config.toml
num_hidden_layers = 10
hidden_size = 160
num_attention_heads = 2
num_key_value_heads = 2
head_dim = 64
intermediate_size = 448
vocab_size = 8192
hidden_act = "geglu"
norm = "rmsnorm"
norm_place = "pre"
norm_eps = 1e-05
positions = "rope"
rope_theta = 10000.0
rope_fraction = 1.0
qk_norm = false
attn_scale = 0.125
bias = "none"
tie_word_embeddings = false
parallel_block = false
init = "uniform"
init_std_qkv = 0.031
init_std_o = 0.0
init_std_up = 0.031
init_std_down = 0.0
optimizer = "adam_variant"
learning_rate = 0.00267
lr_mult_qkv = 0.5
beta1 = 0.9
beta2 = 0.98
lr_head = 0.00773
max_grad_norm = 2.0
warmup_steps = 244
schedule = "cos"
final_lr_fraction = 0.0
batch_tokens = 65536
max_seq_len = 512
doc_mask = false
train_tokens = 338800000
max_steps = 5170
dataset = "wikipedia_en"
MLP neurons of a small language model. Each row is named by its layer, matrix (gate and up: input weights) and neuron, and shows model dimensions 0-159. Each number is 128 + 32 x the weight over its row's rms, rounded and kept within 0 to 255. Numbers have three digits each. A neuron's up and down rows have the sign that makes its largest values positive.
After each neuron's rows, "fires after" lists the tokens most often just before its 100 highest values on Wikipedia text that the model never trained on.

L6.gate391:167119153138184145149188144138139145089153154117134078087167164122109166117153108161124150156173128149153134136128103145127154138168131177131122147101182136174159094073154164135158048159111163151106161094120114226099126202159101090117126151181188157104158104175135128088182159187168139114129131165143125186147128162134137120141154083048165133155186130164113112128178095087124110126112123127100220114173160112166168167145141116154096067122136137171135123102148152158159147160156135
L6.up391:140156062130095136136145151130134136180094161136163078163195124087102180109137131123064141107142176188152082184127175165124145130101141169152152087156067195081158120115073117170156089218131176116127123145134082120134156119113174138127163109162141141136148119087101123148105122140129149086139114134098149094142117113157110119163188131139085200162119089207160083084129121133074115110116100049163116158115102167159148095136100087130159124118136144069171158080149142135156096135170135
fires after: "=", "De", " Phil", "c"

L4.gate161:140133133105143136144153148120163131132112148085214134097163157128118106133046079157187170149124141127093152065177125175158139111109154123180162064105156152116116075143207146151166143132100148058150150167212132171107067120098177093096148111088156107097113123135108124149130131149114123133112109122066099147120141096183123172136157073065134156085193104104163142118173092146161111114097162091119167077083168145137140086166153131165105143139096098134131127178149136093124146149135076
L4.up161:110100116125144156127139153166178111103167188118123144104159116127109112153096072106096159094092111148149127115138131099168110106167132094130086070160152138097123034147065156167136095182132147085184116157152104186122148083045128138139094140116122111127103129164133116084113113103076168150108115149104146098144136187141190058193142107165119144101133154110091150146150115120131119085110171076123154220106147079108108132184073095189180103134143160094109147137148133116127192159172118
fires after: " the", " an", " a"

L4.gate131:116116104182183173108168174116116132113193158126089174040178143059139094133125108157157110112066142123149104094145130212130098115143142129118115113152110117126104094109092192147122088173110111166069111131150166139155110139134113121087138101152125121166156159120153187166151162097145135132124095167128138132162106138092141077177129074163188118129129053126114075050157127087105156124144105138106096131123134140130159097056147167106158149173109132157090089071162150052093124158113129
L4.up131:125149169118078144204135176170088136109136169101110109071079120158166190066122131213096160091081115166093068124115140087110174112174153090114103079121136090112174113089118145092114136170163113128148156125126127158118168174082100142149149163133125123132113109172165136111104161133130156126145111124121149116089126155037133143121088180168116154106166126121072127150085098096116118124171088131088154059133168092132144126123094113121155164107153112115148117074169153098175195095207125
fires after: " |", "\\", "|", "As", "%"

L6.gate154:129129133108112129148174123190190130094120134094140121166064140140109141132062047098121133128090235090136148107154081110159076167143093089145097062130138195128188100116173105130152079141126164117110119126132130149143107191109176168127107119090184130124134162130142109198085109140185176128177124104145147173172186125145154105093088093106112147103121110179104102133156105113037137073165122160139109138131139121133130132095127134135125137170111106096158146101111153102148156149198143
L6.up154:175127104063156170189160076182116095117090102142112087147130089099105163059110096135096080147105167199146118142137121062102121163159158123096156109113160095164150142115154047144142134178132122127156158090152107106084145030137119163137119167176106136142112131151198113194149050126058107121132120113164084133159148108117115150103104097119108166164165126095104151119172117174115124123140133130055091098145194106107139157168110129152141176140164130151137095166116150127088151130131148
fires after: "|", "\n", "=", "  ", " on", "\n\n"

L6.gate340:045148141122088139113136177122115098091128133066168139094163144118127024147121118195115096139140158071172134086164109128124163116123128126170134104129185163194119130141147153105109108168149124109134157144100137147125114105142141113091125101138155127100130136134129165168144192141104132127137142131167130098150087143124195085131180136104187106144125125099095068146134079146086033082134093127121110126094112146121173105164127172057179133145114142157112170129167178156190177186106204
L6.up340:096111070147091116162129138105115153137070149106102138212166149179152103097135116113091178094116121087136138127145134133172127177122161156141166124116120099173099176127150088131134191096140117096190133174178089110106131083136131075165103153070158122134090153106155075145186094106123201118125111126181131151113111139093075130196113179149151139073129145163169146116124135153075163094136165151120181082150075147111147165188102178130135115143128150127129194207113119161088134150111083
fires after: " |", ":", " /"

L4.gate139:091131096170110080080213127121160111140115178064176190077186142131119086151115155112109120133134116057164078066180141101103117083067152157082096103135136150139109107078134105099158165169040117134136166128134162218141078122075121142107081109153130128127114112157087141176172107133169094104152132170144164090147162171104144108115149153099105145186086113102163121116133073098135164133121110113087143131163171121119136199134115100096113106126116092114103109157134138172156144123148117
L4.up139:111079182094107144099087138115057132127108138100094165109160124136100092128157127096128109216109091128134166159130139099171054087111150105100140095132167133214117129109131109106154167145072156066170087087190172117102101139124123163145105074064146167145111085139088148184144146129148127119155118115149129157155133165120120116121130180093172122143091110189116176115157117151102133141154137078055120136150137104113173125132167118084133078105065135141132131170139163132059087175198150
fires after: " the", " a", " The", "The"

L4.gate447:141104076110129133169143144093172078092127128108078131137114129160071147098148185177084155168114112079166122094111119147119135131083114125142031141152098125156092128101123151085122076161119148058138107145089123114121067161175133151175084129136196217102145122133077132088093085112172037117116119093135156115115162125138118129066146157136151125130106157100063100137119093129122058151166136141098175102160127099114141124142189143125128139152081067115154146166160152170133160133119181
L4.up447:127091090143169137146096085132121103123119154076133087164199101194141044127158120109052160127134201091146101101149178099112147175072165148164107160123144135134155095154127127102139137141179123062157090187124149180168083090127162094081122131084109131102146102082165138107165162170141081117169116186103108146145139100151099141089082127101123138117116050128099131108107080139132122174118200119105117151157120136174129080090144102111120075147072129116093101160117171161109129129153084
fires after: "."

L3.gate186:056119086075077178162103111166166079091092107101165112165178155112096127152170061156110140093154121094182149146128116106080200165098144129102072122137076153142120122123139111114166172098123100155079151080131135172078130137087106155136081125094133145105159102090141159138189137150140129131101130121194137111095188104074124032149148134106156119110141095077078137158164126120086122079123092130121143107143133133161161208130124136095176098157161145133118088113125172148093176124094114
L3.up186:157100114065119157128116148184143160114132076141178126123087175109114126160116103147120162059125110102157127140128139095139130128169178126095166133146074144089159115162083078083130193139136082108133173127120115134103161159164098143128142083121129100147127106113131093216166108098155154126106110124190105080144220118137104059126126073090147143093089193097094135159124083103089157148123130180110094150145113132174120129212144095083186156082128140068152088131143141107080132150105086
fires after: " a", " is", " was", " ±"

L3.gate257:148104061142110171139080159188190133093106122135141121093131142146122137187144111157100170115122194098096111129136193170113132112135143139143116108144122091088158084145117079137187129151176116171165155114216127163126142134121123108151135124134191159117159171133149163123148210179084150088140093125109066096132116064166117134132145126073098150135142157133102131118192073110107083149110101150180186124071122157196129115127131144126146163152087127102196174092150082104129164168140158
L3.up257:059101136108121167057088144114180164060133138098165117119145105114087117113134103130086166169115143129132062130055102165142122107121122116143101124137079126115118160139148170144157094185096094141096076095151126121090134149103140143124096104078082114166148131190172147139096191129122120184154165139114115190118145097190163161129123155181129093110169101194083165151089136133118058096140129070126150155117155150152162123156088109139122133127089051148172162153152113178139149101188178
fires after: "="

L6.gate442:094161131081122131083154113116127105081139180135156098120166138093150142119083108103184127154100146112134087148130075152098122171074187134113109114137146110140141066122164046102155054196143134108131039083206158099130153139084142133097090063060171083168149175130145097140132134171116141094148119170129113177158121123152171144086169100122131104061128114104104117144075145114125112125157103116139166157149176046163145109143138147139162105138125143170138080191142142161127110110134126
L6.up442:112141097147100116148168114089175160104164164188174095157128107112122154110132110070125169204086107165106120109081129155105154102094135196163143121144056112087127073124107095153163149153141118131152086134161115137154168114096136173100147081152161108072119100163121060167114140167147172121149139126166058145158127047113122147165138145106065112174125111168124125172100117195147159173130136141145092185168174098128122084168085120186119140113146152133060139140072130167114111125088156
fires after: "=", ".", ":", "\n"

L4.gate254:106119138117129186181191167117158176084112125088105158115213168111136092176137148141067130103098114135132146164139177140111127187103154112154116113125118126117110123116133142119147182186126148144144137148185098153171116140065141121130118101140138187088180129077132136150228161156110161108131121106111144170116174097199142126163198110141157154143150146175142090102173099155136134135125098045157148118131162141150168118125132094124200179157088095121162109123110083096152123197178135
L4.up254:177124162180081091132113123097139124142087128185121065075182170106134144103106179084127098166177148175130137122129201134085105185121071174099127161120165182157129187122138134157109123168113160158118193151093140143119105154175213136077104092159093157136112103124174117098116131078097178109116139090102103133145096128122137148149182154112162157150112121164197106054188114135135107129130146154152080119148112098113134079093159097100149139194112131147196137101126105152100117131159113
fires after: "=", "T"

L3.gate269:046153128114133151148093140108230119132149147126106159118125180082180139100117151139158113162089148166157142157145084130123128149153111125186089112121137117098139122125134154145157067144134122172104146119114128156116148168141146112143193103150099182167140122140147201099178105141088089168106141092195192090101092111109173095074214118165156100122137137094103030151174114110137160114087090142146109110097168128127137163058135147094109139167099156133155124125164140110173153137061111
L3.up269:145150113075151183166092130193143128150096149153123148136138197137130130083088144137123128150119135083107134154109074102108134163178127143136067173174097162121065158142083137087127177202168117155133112115097177086097097138103193064089091090110049122157154093088110156102126091148118109163127123116076115155164114119156114141052116157118183063080077140137154101174148138123149125087112133136163085097140103178132118121082118130134153167114175142147153147169135162115204112156137096
fires after: ",", " as", " and"

L3.gate113:158089115071158108096082159122136074102097118139075165092120131118154148117193116139156114058106128180145109116121113130129107148128116117097199120118099146108143142128134148128192093144112084104107142166110177141104086182163178069130157130086119140152112210115171100156084152153109083158121111130146144146086134152127099151119161087196161072090161177096104170112124122120108131123116083128167072113056102135111115143116150103087152177089114111165130170165227171150085138191135112
L3.up113:094155124087090150085122155144171142137112154108126141156131099090137095145133153166077149085170147074111045160131133162100087141108102163171092130130106153161140181153139121105116150174161100093158100120148070146153119122092055136130122133096114210208110120084114101149159191128166166098171131117139108121136108151125108116156163103109110157158114145087112114137018139121120103097097142140102130132093108144191213122159098122076158155122150118120153115108083188118175109199179159
fires after: " |"

L3.gate427:121166179082093072067130085149137146167085153093144145136165111122166125157141127112114144172115175099093139096091158091025081095124101120101109101094149127150104064102142115100157123172058158133189130154125095193066108126119124115107148121110117106080176119157109178106151128141178078107134086186068096130158125119109164129084139120051087094188169093112143142102146122096106160156144099097089166115094154141141145177110138108101127146101141093114132136176166095148070089101132125
L3.up427:139135083126150093107133131127137143116116186159146158085120137102180132144106170105127205100075208113137081117077141146148134099168139126125146093123129136111130043117084110124075169148110152086152112171124155117134173115003111148095120130109166111150087091129118100183169179054144177088153093133098099133128055130124149179141125150103111150179165158125080167140119082134145129106096156148110135156165101128167158139099049120098120131142178139144131116146147101066095122082156113
fires after: " the", " that", "land"

L3.gate321:122074098135147113110132145161143062131164125121162134134119179110110152153133125129077127116112128190140147157128147146106151101130060111082150119123130141193180134065148126149148125143076095140143129068125143097127088176118176120133048129130144095153161119174083169113134177087111083140117127130156211128103130142093125152094188153149182095065157127180096109138128144144102164097125125119096174123163232112139166121072145215140153140164071090178147141104148099139085127152084146
L3.up321:131148056128140128065089148111141157119143095167100187106088152115127083140149122177120113135156095145188132115094143125112128105159087130133087153122167110153114117171141191159155110159105120130164182166119154062086135178127116178120129122134101054104132116172135107166107134171128140120183125095095130086075155133158168152127134119183171093182153148140182159134073158187116093089080089065140125153172194084060134112153089090093129119147102168065145123116118180186123158127122128
fires after: " was", " is", " were"

L3.gate134:083131104141104130122184146137194118172139122126130138090126115099156094138110143139159102109094162079096112155184108232143117069113127076118117128132170087078151103094124181121142101196101106121190151128132093109144150145083147122111158029153128117097149117102133148112169126193157119118084142115157137166157129164153200085114166115109088085153143075134105086112151149114114137132111049094171120143081177161124134142110114176111125152149101124210092081174132117128141165133073155
L3.up134:108146099119088112106145159123122104060149068137149144139154144133090147135082168143123129110081099140130133106125096178171092103115165094150094095146155146130095148106071149152119156197201130160132143059167151169143115104133099100163130135174139054166088127102116144133110211139095158184081137171152132144169168110181138142110105082161122062157126115125104091165056107125167117118143110068125107118166110141121160087192130168162089159152129106196092162142169094154162118187097115
fires after: ":", ",", "=", " in", " as", " |"

L3.gate215:171119067130125118165166086102180114113161139105136153125140141104131094168100112149135127184117146079120171113151125192142165156115169101127086154156136178172059159111153179119160099124143105124133200076138149164084082134145179073135138133135147154139178121121102181117154151133143095090122162169165093143163114143119093114101181074098153107173101126110120095108114070120074119141126126112126136081122126164099195127107198196159176167152013123167107144137153158121093159107134140
L3.up215:139153100159104111106139114084170071142088064102154111138092081186170078120189104149149127152088141088080133142103151165180103125110175157138100193188118118127047141142098160177134085126151082122155185115096118095143134100130053113121139146131115126093129107115196094151132155118140150105085155099121088160200107117094076116108155128049128118106121141118167127091121125121105108093104121107169118124105074110103196129107139117181196106115167177134119071101119155109059123113143118
fires after: ":", " (", " wrote", ".", "="

L4.gate185:141175115147144104113114146077133093167126163125169099165067118087119131105149121164180108129113166120172138145126123178133165110139138138125105086114136178163131088113125124179187151097110139138102173083168108105167148144118142115094095145095151043176126138124134107137162167142128125135145137118125206080136104171130083116104113171098138119101163121134166135115131151138098113061093134143131188124192127124128223093138143194116142177213060141184089166150189124148065101113084169
L4.up185:104142120088137092119150155105114110147112122151158161171125118142121113124119104139139091064152107153090138140174131121223103081107062147143142141149157109128157114066120155112186116072153171173253119075094107096185131176086115106115104107095189145094116146127146122130086155140165136146152109110168129126134111102080145134175121132090120166150179164092115173081150144134140122106125140104118143179159136156117155137168142151112124215079110151133117204185140138138062163095129178
fires after: " is", " was", " Fer", " Release", "'", ","

L4.gate367:087152173135201126148144080141113125152116150077106088087092166112092117128139043198173106162096144130159126173151057180106137130123124069155129163167169121132157152138148114159153137180098131100114143144130154089057157132146170114176140093169115131151196169118111123161122114116130128164073145133165140139151106166137108125115177051113145074083142107091142071133166128086112154061060092163137126117061155130144124130160169170131107129149122128116127119154172161090158092186154140
L4.up367:106110121184117108109150115124132112166125145137122125101080103108137080125108191131155154098079170142169142101097131123105132106135203109141173075104105108167134128150083132106048141092112119081062122168110121129122164156190058113110143107144119131126094123145096139140151135053119095129128119141147141115103097157131146145133119052142120152090148156105212124223139167067144116110074121195152075172073102131090106064130135130125131076176087138121076127106132147115148051166110124
fires after: "\n\n", "-", ":", ")"

L4.gate104:089148136149101142104056120167149109152113160153135215156129118095110095103072101191164095160165127098133123111198114136098083132097155056132146153175108130120109161078151111084090114152147096156161128107081127153107084089089168179117152110137140100135160142178092123165199136179076150068142131111178121175116141180155130165072146078121128164146118144110060056098127097133145105135156123143106116078180122160147114177116144166175100126097100141136123075087144123116085127110112166
L4.up104:091103093154154137091144120055120086070133108131155114124126144147149125152156180114108115110051154111100150183158098122153094125083085148153099119127120164090108147082125085139149191154185120105074111094105164132128125108111105111125089154160152148130138162080123217129112171082132131132155141109094120120160096098136145110037098101159082064163136130085096125133099113137070084159188163108173137189127148119124158107111101137077154106127090044131095186111124178105168090128167102
fires after: ","

L4.gate286:125172119138136199169161129141121163090112093106110169090142132085078178116148136193122087164174137122134100188132152123145150100121170133166073182089070082099112115059142166124177157112090114161147176109114131171120111132140122149120091111171128200115185110161134116129215134121140149082121105134147128131106079101172144159135182181099157134124110064168060089080140091071087118109136089097170173104122115124106132138137176091156146112148121075100104160077148112101118140130095157
L4.up286:150175143135107133149167167133133164131103100181156094140136143140134115170172081127143121112110130145087148157088167145101118106164115123169064190117052100108091083102055103074111143147141102179106133135134065134117152099131106164087103140132084119159141135155161176148108116173165157129199098175094148154153128112162136129128165128099092119204110078074077130103096095160126096135144150070101061111087073138135161140164096061132140116110115072111135091072115086138165083165137180
fires after: "="

L3.gate160:059148123113087151141131068119100129149129165091095076148200112090130180090116164090142097146108123140165110142121102193124162142157077073113053120112128171188150170123134148170170111092103119154165133117112147156187159134107121127125085149109190110143113120021170141117113102109100131159064119142118126153082184120096094087151118160105163161136134125160127134099128152155132176117156077155107116080125173129119130136140198158148131126137102090132133052106141164130194128205158128
L3.up160:133098192114107171140106102078096100135107149110157132098149085105101120125137117053139131116101148148104067112066128169143164116144136067094081187161117108190082188178160180196110152107180095131152140194135139102181071097096115144131158154130143132121143148139123149082108140109062204153153126111120117118126151055129110091093141141182118180129119124178142194141129108147161092138095101163129141096135147178111150123140181152147112184156134114074136129129098093190131178115158117
fires after: " was", " to", " be", " by"

L3.gate401:108142095098153105148086129172094126081168137128130121142112183090135144189092151193122111137142125146189075156112172121102163100147125172110066136122132161095105147121125110081163184143141131091152141174163114175119100187137141091157132167109110171107160187135170162173140112069191135120100141106125116129114121107120117128117215111040147159087150149153106146098097127072152125147096060145196138064170130077123186114180110104132160116198142107121113133112187144131090126123140108
L3.up401:147116146065161113128113142124104147140112090146139166163097105116147130149084113188089109183129091150173047130156055110085114120113090158106128170083136170129141086158140143090125221102077150124126112152114112122102101144135147090148149123087097069132117092120156167131123127121073197093062104111127175174112104130202150157130117129054123131122085145159184144147137124144138120112114125109105194120117126167191113138192138168174116113100112096134138105217120167140071095113169143
fires after: " was", " a", " is", " first"

L4.gate309:088123075124130091133077138111138101083142146146184193108135131073143088098154168120150092122068157080151074070163144111123129083134194106134155131147155215114106166120133179125143128139170141178158127108171137160146095119086131137184019146139148126172151169135154145088100129127101127117144114160104127127116081155109119133123143146157172105139116146107085110101105134134066116131159114113133146109093111176162178147101199207111130168191141109162102055122173137162117120114171166
L4.up309:087146147061102155135142113162075070082148156123169184157141098116099093133097125169085123106101181106137088126129125166158152156123123150175124145141100160126195142154118144136125115156166141088153161156124076113155101108079121153152076126065129147103089186217105114112118099124176180115160160092116089167111124142128168120126134131159173178117109149141120124180155146130134143136111013120128128069143116160188150119130136193144111190185118122125173154115129182158107168185095113
fires after: " |", " was", " were"

L6.gate143:141161138090130129150154069118118121194120114098135135158089143146129137138119124174160138062116117117130192120126045106167151159129114091069110075156178123145110117113113131167168139096136161108147166134117139092092103172153140170141144061141103075122162133112170110167071103148157116169092140128154194141168157139180127103191077135102131105125105143067175098115166125135120198130163090082129120142183112116169212163132122187095179105128130135103147166115140059053105114134148150
L6.up143:106146112153164069115146063142202138173137087121136116108127194087066079101126096174155099152107100131172155113128160142135147112164133140083142097112056144159134100090191103081126194125158094075180163146102142124122095166145142141142117138153142154163142142101117111133147162150046153152181136098141139069201171119192103150174105140131154129160108090143143151200111132142121144131175142117143106134091087162101093165174190151162134128163124108098104145133148094075155100182168132
fires after: "\n\n", ")", "-"

L3.gate107:069159132133103072039138092102163150108123136117122117085151079066148131084156102120148124170064114073161131100140154150170104160119140137120100068135146118196075061098112135134128087138104167202200159136168119141120085125138100167105147119153161146148165174133145122111154146121115108098155108160130128139161155123117145086134149077087081122157121120101138135100142152098149127130153060105116130114124193135159184147120145084050131145096059106096148061103149075121104149157159068
L3.up107:120109136115170110178145106103099104149087109161184087143083127148128118150128114093152166152095168176188185123097135102168183122148169076129133158123107143157093080104121157133129110146144115068121103182101160155066115075124143191119111123065145144086116117110148144140142125133118174206118156150123154133133137097120102133142136133114105092121139136094102142143139126122092144131069173152167083255115123166159112102195149128147159170170098028102143142182136130086143129127094135
fires after: " the", " The"

L6.gate358:129092133117098130102091098117145094169114160088168106151110148089135141144112134147173147115148117098114179091127092140106104174042102101148110097129177104149081151117122129123111165136148118068139124156128116155176019159165139128129148105136153089159175135147091113142195187124139094075096137172155153089126183114072112157110109089133095137138157107135123099086142112139103117133195109159090089101151126161198136164076062235165107110160073133124175096098156104155152157118150128
L6.up358:167166164172125134174153071115074108141055095099141114150082092116049134118048121071111125139138172086150114094143192133152111121146163187101165109130136164135110139136148146149154172118139153091145110121086115115127156081130119150120154109081073122145129072163126147126105116124097091142072131185087117135084137176211144129144111145104066172126097111166062112141136118181142097150125062098082163114156181172084080116082144147154151140103090082117133139109113114151116085136151075
fires after: "\n\n", ")", "1", "2", "."

L6.gate84:069144108146111088095149130100062128120105120141122125102111148121136076143154109138126147109077127037147103046154129148101117170121112148098110091174126192144149122062162101121122106130124179168158146134114115135111117157144124100167131155145147108103143166121160086153113124173126151134092136174146150185109147129157126081166155148100085060151184144028095147165095119077077145125135071111100179153106163116099197159137117153103185105160148134141137047075153178160109125094165123
L6.up84:161106061105126145125165108042150118152109163110125152148139164124059161188151095164173141168134144134138162170164107121129100133118104071134075125140119105121150059130117140102140159111075122034106106208161127106108073158068142138117124053123160165142131126126071186102176137080128081127104145123118180147179157150169117165128082118114129116114117116158130156115154097149124118122132112092106139105063121151136169146099198156126110154138058104082125155187124094133098092180125144
fires after: "\n\n"

L4.gate241:099096093103062173128147141113088089093173184096106156089145127115156099170108089143064132126155106096078086108113149157122166140143103127107107140115173121138187062090218067170145110120099129139127180083081108156133116088107104057101102128143132146128189163154146141140124157171112121160135142179158142122146176086134164106108172181172165119120141136135124145096093138131116066106199090090102186070178148115158159120140151120123145134132080084177120097077122169149121105128101095
L4.up241:092142126116168161164131113121087115154167132104154036171185157148134172127149107117148130120094126122120122132084102129080114192143169109146050182108104161139142185115150116136160127145196115230093088128188103130151110125141128187122151138088134098139105124114095088110123111081121121111150120146136157090085112135065089174205146118091167147110106140123097124098146126073160125131105157161138120078103106122106160128127094171092100122102101137137097039137104172140089163084089202
fires after: " was", " and", " were"

L3.gate109:114115078112085102145180125070089079107103164098124104119173139145126122160145108142154147119076082126126117138132134220175146119087160134149109089121113110168114110186142148199177107161173133120118135162159127112124155121088119080082092120091143179155124117120170179170129110143118151135098126128127145192128120106104076090132135123093065235118097107146124114099156135112104167143178133020127122087122174092156181128177114153122129114108105147180146140099123087155101169201155134
L3.up109:148117114089120108131128173147156067169148135142145172140111144135088093073081092137145112122067119101170110130131124129115106128091147146106121168092082174114129132125156193095174154114162139153137154172103080115114103082164146222095082124104171115138063113176164133190178061121218145200126164112155120120134157130067098138135155166121130105101058150084098119101149137156075147093093122088093128097161128072176110140154091133138149091185128123155083155126129137147085087129143112
fires after: "\n", "|", "=", "On"

L3.gate86:089161194091093108159144056162151128137139200160136176145164157087085109176155151163152092153152115160175165146139105095092195133127132156159073163144090125063173081163172140121149164117147104169114111122096075135127152102091116112175108153068108147108140105139089095126148164106137126138118107116159147163104141095130144078076186138053123128105105101092090142111127131080143123087121066123127118091101179080088190139138147104120130130159182157096211145103106140131134120173162161
L3.up86:113115112177149177148117190085101150146130118107121098116147138145127091091133125170129147172140167125141157186157149171156090167103138103158097181146115093081099144162148128140176096131142131145093184084158168160075163092116135134118129092113164146125118078054155177110109146157137139105142179120113114192166119165161132091096123147161138117194113092140102074055172041171161127111103133112150126082120121129100123109119218095162117123092072193075187162149130084096148110117136132
fires after: "=", " of"

L4.gate63:108140114121159120158106196145130107115208154141129156145100087096125092190105140189156060160100141077069117149150081137045139138117095106109084109098127117134138120073116083152147170098042159131123160088131155146157092229109160081114099115128109114144112112122048128141144178138157072156075149168152135159137111124110106107099154125092165128090144177128111084116135152123123137156189116120085153120205142137122141119126152144140156151166093116164094123112162072138115148169090169
L4.up63:124151137124068115121133116134127155100117108150148158123115126117126146085080174157122114102105131071137089101137178127152156154156118109154222119132171083114097109129111089078149100093144144129207136110095163144180085108136097152115135091213089128131090107147164116121120129074199135109174153105126129090106104149126112113085126144116080167124117131176091117124061172120155099152134046094087143143147146155174134034108180080094108148192143130117116187112176137158090138074078114
fires after: ",", " was", ".", " is"

L6.gate272:100179136120045136087152164116176104132122116043097187116134141145117133151109101055165118129137155126095165090153164121108103132108178140124124134177132119161140131084110156155173103128128133110150146123137125112132098189161140162110115090092100150173069139147119151189130105190116108198114164128169142121150131129125105114169130170087101105083085104122165095151147133113085140103153082060105133073121152055164161166199124175098152146116063113083114146112126093203145080177138156
L6.up272:147169134202130128141078157129144184156072155068144097120113190076127149107083102082163127050161113137134142067176149152117119132116094103144226156141126084133159158084167087114153190109154142110110143123160109139135113098159057075149135137083161121157153144143140124114206113182135182198134125098137114162156153153124110134101167109066090088188128186123143170088106098124163156128163129140128129097116087102144148131120147113120154145121098123107167092114155175179125105154163141
fires after: "-", " (", "=", " \"", "/", "–"

L3.gate385:073162139137109131116139182162116106103118128123170150120108102105161070128151140179130095123109144113106167159118130103061181109078109120160088095125173113088134072061155153171181130108111094131136117122089094171123075059085140098183122176137095136132131090154120153135192175141134115131131164080139142123077093075105114138130138167107089124124173111122105126108089176092137120086102099102124107134145197067106134159152094165056159173175064114173119188101147065164116178131140133
L3.up385:115132124122153154117132089159076141155149105154172118182166093090181105156115143167059141099146130113098140145106157128090162150143133099162074160112128120200083138093108127094168134143183072074145165155116134138188132132090157151102081177133122129163058106114152117142157184176135162156181142149087075146044123131117115165164197171105138131142142149158090143110150113120129197064091160148174083123163187129081137059164104175132119124148164149162131162107132081104131134139129124
fires after: " was", " is", " were", " are"

L6.gate405:153158085117073151137168137123152109099077105040084099083157163123109137184116126084156098136141122067140112118131121161148101128059124146080081116149170100123135021133158147169127087082118142124190130114094104097071120110061142116131157124096136105168127133134137123104127176142164101158051127144196166100157144122166193147149111126111156163131160134110164133127124126126099140044197096114078122101122131142218163162160143149117136161133085105135129119158123127133138107154180145
L6.up405:230127057091135067121165097134106117095143108137143144081134105148118132124077096121092126143111089139103122115108172086156118098118150155118116116108141140171136121141081124085168145165156174094119176089094147097114203091134120138115120095092086147194135181093158096168108105174111070174146158116155167153160179104138103102125114093088135130105125156130206148104118146159085193121062155104097115102161087173134084081189151136122113159110105083141102123184097126096160069153117104
fires after: " due", "\n", "\n\n", " In", "On", " Due"

L6.gate416:082114148098133139114142106111102157105089146083105109090097168100112089190119095107154097124070151102136174117135126129111124145141148184099090113134135160136153132086126108097148129139142127092104163144150094155109142177086197098176146084092117118186134116088068126162094173131095122141061114126128104140105108165144142138112143111077103137071157145078099152145129081091128121110167098070072177080150112124148219131149130184143186168176124151141114071097175147165098113229178137
L6.up416:167099139169132173150109117096056124066163121121106099165084142120067125152132117095164121133086147189112200157129133160127131104134137170154081151125086113075107157112110227122183190092178150123130138158166124071153125158106173127161200086161110188179138105166153106109125117067174180151133105095159115114100129114069138129130152129099110184115134131181122123119123137094120144138062125066099116176147104144184112092124106134126138154107181118112134179112160140106086122114090095
fires after: "\n\n", " |", " (", "=", "\n", "-"

L3.gate116:126142103154130127157092117155180086104117104080123067059110145088153133090189136085118094177167138177114122089147141161126170111098116097125093120121097093077181082060133141151125085112069170145091097129100121115114149105110129107193142129168125126120139112167133203099142136107133056110144143080068201117077125101110139159065165166141112151167115072106104084127195152153110127109111109148111102107068177128124151187113133122133134125189132089164173138156100074155173123128134145
L3.up116:135149120053119177166117109093118139130141071167103090080070117150162080135090141167133130105114116141115183113096151106120149140127177096111114107115116110106177119139151121131109071155169136146092141099120121133136157202134150128103164169186119094187108134103105137138093165141098158148155168093116137156142143068145136139066148112145142143084118115114102114181107116152185103028164135076098145093128129140199160072122114148206141181104201193121151131184113132140130194097161116
fires after: " in", " of", " to", " and", " with"

L4.gate363:132144143145201151206183089174152130078136094077168168151123115098104092144119093136158131153172136083150127100192119140146112129126121093184135119159079143123068121093088180164198129148142145042162142159161114131113113084139134134130117095077125207109102133095129125085133139143133141123140137169144154142179103118172097133137159166137130202163156119136091110088175164108052129155162109156090096084133162118107150108093137186122177170160111128122145113089095153144084101142139056
L4.up363:183114098133131131137093112169138133098078132122150136127115136157098131121157069130100093109117124160136190214093176144139207118135131159144188188078094162117114122147058171154125172109172138116124150132149178119128140148150166112118139107128152102151121167084102174132144208082139167110170107154134110161166137117159139103139118078119075097111174166092084136172098063124120040144111123126161104169113044133143136096091119098090157116199138129111133129121096101125131114041113110
fires after: "."